config.toml
n_layer = 14
d_model = 256
n_kv_head = 6
d_mlp = 1024
activation = "gelu"
attn_scale = 0.125
bias = "none"
init = "normal"
init_std_up = 0.0312
optimizer = "adamw"
lr_head = 0.00703
decay_shape = "linear"
batch_tokens = [32768, 65536, 131072, 262144]
MLP neurons of a small language model. Each row is named by its layer, matrix (up: input weights) and neuron, and shows model dimensions 0-127. Each number is 128 + 32 x the weight over its row's rms, rounded and kept within 0 to 255. Numbers have three digits each.
A block is one neuron, or neurons of one layer that tend to fire together. After each block is what it responds to, as a language model described it from the Wikipedia text at the highest values.

L9.up393:104096158091153084123098150102142160081139231153134147125142112102134141101106129085151090091077145066126092105091103077117181130030133130126134093135120146136093167123141148111099117104137160121124112180137146144116175106196181193124130115171077047062166096107192157127085090140165130090159151144067115065122106118064108118107174097193187085199201119105121106091166161079115146112109
L9.up496:110101107130158122142084073166125157116116145146168134150127201117145153084123146127121140118069142107156100170128118179129127124131134178129092105084158140089083077093131150123180117102100161145097106144091178104180152167133086162152097026109100120018147178082134091125171104159111176089162148173142092158159168096054195116148147092137118081173145109153135190086110159157169137178141
L9.up578:122111109104083146129132111183167176136126154107124155110116182113160120052141127096079153093124145119136084126174169126165145114120194177128123091128102083099099114126131127113164084105169165075087088123183194148153143132118165122139077083103130136079146156088101105119115120200142155128136165127154129111148184125090165117097128091203091119141121071186105123112125154178141149140103
L9.up593:106166122142110120133144121115121132043120202110086165129119156161095146089121119103144106129148145124137065149102072076118155114175096173089123137117116129091112149106134165120179129118167117141133092227127176155105152150168118089158108113167089150124165186084131078070106158149165136138118099173125137088094144154110135135124078163134071080177171137092160122163171148163127164183117
L9.up686:110107092100116114181103168180153073107139149195148166125116122114119134101152129096100073157114130102117109094167102150157174147101138172161152098142174120074150062130122110141142089105086255170094147136128135111136173214132094142127096105111124097080142155156128087143147106181230147116152161139117095065107156169114174112156157109152056128212077125064164155157191108142115146115157
L9.up735:143118164132140132156127116126213110079152154206096146169113125147115085085155127048149107058141150124151120037094124130145139155133127105114098152100137122131137093116139150113138134115083129122117138180132100154128171132126121148160138128144082105129126219107158083152162078163209146126095161124106132125143182160089175130144083085144085125169098119129201158203115068103109092165110
L9.up743:118107093081089080104065155134143060122112178148119105099106100086076212116101118128112090189109152128108108081181148057133153122118155196064092169145180149093109163153135114106127122117153155128124138152106124117140113165147111129161127098096133069130232110116163064153152120192184177112126207127119067123171147101153171084107075143135081063153097125152139139127129103113105130153139
L9.up959:160109159114099143098107116092235120095184135130110147101114133121188124088157125131141114155158124102165138170177071111130133137148123144190147096130146075121102106120119105137115134102172145100149116165167142101152094110152090096130103066126077076072145155129164129075156085124157127150120141176098181112100169101135084098097125155137069110158118082079151094124176103058107160136106
Description: Article "an" and word starts

L6.up795:098104166151137151152100157100141114084120135160111194075123110125102179077129094109175077128112139120142160067151137114115123135144120202111110068094168123105071091084133124138098085130160132108130134140113205187140166185207166133157130116147099183133138152083153088090156094154150107125111135141118096128119185185132145121060120106128159114148120079099175117121118148132112081209095
Description: Article "an" and fragments

L9.up47:134140145125175060085120099152110133183124220100123165145137194100098148151099138167157121105120137079131099142124159128112125136123127140155121124101163149096131182167072127125164091087125130128136091168099168135154139038117148075119126102117103150149146114142183130082124160150133121149113160128070131118123165115132091112117124183174149152123159055179132089126162136163113093187182
L9.up66:156111115099150110148193145075066161147105137073131135101088167124129135157116104111158108137131125135130111085129174136102164123179134126131116187165150090080103197142105105127113150101150090159156173141114140121174093162157176082132121139113108119095119106093156165124039150140116135157091123156097102126127133125166104088109125152170124129153135112161136135147139045069111168147097
L9.up167:093174086115114103109097120155086119112153126090109197106142152059144119123138122140189115071138184091105127102137173120171192216166139117158167191097127132073069130113131183153108122089127138194133106135075171162126116129109107161076144103096106140118118131157172111102074121125184135157116163101169161128136166140131102048146099142081176071154140146145120087099117141175122155129089
L9.up536:126157128117147083134184092177141116149140112110117150106145122149107188114099114181140074080132125126146154167136104151186192110117112084107196130128156083100084161120133142093118112124158135191195078127112110119124173150125103109172164123110065173107128166086155121137095096104126164113023134089159143165107143119099140153138095118129179066120129133132159102197099151124150121110119
L9.up568:117113152139171122121150134066131136110201167133157134155115129124077109110107101148161109145114152070140087127163088226131145130058092153097170119120132130046121182165136119151114146102159139189089161190079120113156123157140158077187155151124120069133131102062148096130097127165139117100099152128147147115150194098155135084112103147089152094122129106171139039068133118049177184142136
L9.up678:101130104126110134109094172062067108074139145089146116139112132162214109143124109065143163121138140103131106114109193089156109104134083099135159126093136101151115142196128140182130124053088127156136144151077189121124131102172132103159102103160109116146143124125216148130054157140150106089108131097160061173129142145167089096118164174166189092121160181161144128117193095113104085177155
L9.up684:117156125131131087117153148116103156115106115114129142128116214105107150108092159105099152160143157093138163154149159159143083102110130066108158137119115125131079143208126088106161094131134130109165081113120086189186138109109124135199073095114068127133095142138105096062149087137155150130163160151156129131141195140153167149142133103151095145150112123123140134149150108064204150139141
L9.up917:125161086156141154134101111178084187133155107105105164158113176098128130096107119168107132125111138113065111143144219109086127137125138148088084169140184112102110143147114096110154069079122137152161138163099147079192154109125127135162150158065106119120093209130154102050112165144173107155080135130197146163154162116111109096102146124154159100117117154165167110100106160117171128123167
Description: Start of table/list rows

L4.up33:140090217116100060103120142119177132118141141165152145130108113049083144052123131127149074112087142100102117085173155094123136135100150138115187166105136171058114060148130159105111081123107153140096135176051156094124146160166190095136109124150080141052214125153163099129119087177176150127115137129118119151134144135108138105075118138160110158136157109096200113142069142142107142194127
L4.up462:155098131044103138052134151140114108132142216135124095135128104159100068092124176150181108148170151094102126151046162129096124138088140116176118201133137150075131154094099141090150121109141110109165129184145096203164112138160161104150124140145092114125186151102183142105133128145152136106091093147106172171171106153140098108098117133145086183145114139196169106110149173081099126175130
L4.up577:123104165102125079090165113111143116130144188143122112183110106127099117065142122140158151097137126101085128138147124176103207117077152147098152188127101085091107069165135180121136097134110072198131164143080096080211079163121160092151137155164086081111167164057138114133108098175108168092084127120129138114138188103116085122064108129151091096128121157130150107125106091056105140169127
L4.up591:141100135052106121109133118162105096121121119180125143158129111098113148127154134160170127121085162083110197164132213077114091155128129090137203175121172153119103116169124155143120133138148104118131132110072108131124100078130170060136136141127073096135130093088140131119128162187145126098129126180058189138126155131125163111124119140115142172146171089166184060169097158087082118132141
L4.up612:104076154121134140127154158061115165091141132137123156134083130100120139093137124124150105094131149101088114126193124190160135131118142113113166145105130127088031188145126133100126172102140112104108148128140117110198105105179168046162142155110060148106154130150144133130137111183115115060126094126135165149191198139171128114072125144139117159123181046133195125137077059052122179173123
L4.up787:157130137116127143096115143146105125114151150123148167134099198075133164085115145099149096160104166091080132117103144057123112127083125108132144164130184136103070138170105143103132084105125117139114151122053188130186118129199133127177109136074077122124183139098156095087096095104144147084063110135117168139123132130186129099088128116120121172114160123155186094103101157098103147188145
L4.up1001:168126090117184148119110094122150077098168146096131171122119112106119141154139141147149078093143127108081171126154117079160101124142142138134168099147141031118073112129133166141100115118130152115166140131114147145153147144126157090187204153116074130148121089128146122118128084144103157134092103133146192106133131149093132112122113160138143107114147145103101090145097081123098173126135
L4.up1011:218095141122130136099136125155108193184151155073140141151126118029128089130106142121118096108136135110108132136108154082129120146112147115139216152110156158113043183162109111087132170108134103158093115139069103145225098146107156102157183135141161162163200210114178127121075144164087131047125109133123147191172119127121118120111122135117151144120152123150119160113065109071136093168158
Description: Row and list markers

L4.up27:116075124173104122127094170153078097135123136107141171143138171091075150086170121096121092072105128107097065102143129086132096118102176193107114078149135097116105133147126111118129136163112189078073160174152137078173196118102153134124144149127078098102157141099156144136186096234169171100164101135079143110120132125131165126152127137152026105136149111087118140125114052138161149173128
L4.up307:098058095147136073164092150114117136113132140150174126077116132122115118161147143159169044053142131111100139111123073176123126096071149160121130094141119151052102172111136115120116178130117142139140181166160069139159121174137151104138147128112113084061145135147119129132157093094162150117122152132123167083151201173076152102109134155141111110177112111106131141140080160092196139101134
L4.up355:150113128115120144083130143137204130131147117126121129113137107101127172095164149108128067147104129080126118065110115150077125118056144186127088115177130082044146135133139135142115127165127168186114142127152144098076165159171132114108061114134061128125121130163118139115135078148164155112158151112076094131118100103103143111151104101159080147144165129100160118125149149147085166157150
L4.up544:102112096110080105183116151172191123086122168151081131109128096070138175100195149201111057131099144115107189080160112054113151131089116173157098094122155124100080105110153124137117082122158151136155151166126194108102183168157120204117138097156137088081142140122149090137111129143170115120119133061094112168124111230073129088138116120136099167154147152144131108132125153163097122160103
L4.up584:106103134141104103160141132129107092078152151133148144143133169138118141092137122105108075103113120122110089064132090125125153122094170255115120083119118035045103177161131098148096155149150184093095210190155163122119168171151130129136138180124080121113135143115132151133209112149211125122139189133141156098139174143106141094130116094137071090131128129100108176143124115160147151139130
L4.up639:118079124128168165116045151157091144121150148183110158136128233109087130135165118192175059101100138135145102115142134147126112146060165130148169114153119156063115141129121139118138147090186170135133106143166101098121162168122125139130093167093106108068117171080127090129133107161186141070104145163089189081089152180120115116105101072144084091122112115145123076102137106083098204107128
L4.up646:086112130136165110146098142170125036065166129162125162145120117082163168057165130126114075150126137125126128067067121136123166131073150129127085045123145143060154077107143120144101078141130190149106137141162091145115130169105081089151154088124136152110143190130123121113108078122151156098152208149149138097116111184100136126118116156144074103185075123135137154136146128121154158120119
L4.up810:125091139132129144089034196157082076111128138161098158116131159064070167076175125149129077173118150112170172075164158169109072151116133094169142101144156145066147122154122090128104125102160169132173167116129088088076119136095146108136144100064147089099119143071115085136081065105144155104144161139112137117047100183118162126163090150141119145206098152180189131115171125084143172130116
Description: Copulas, articles and "or" connectors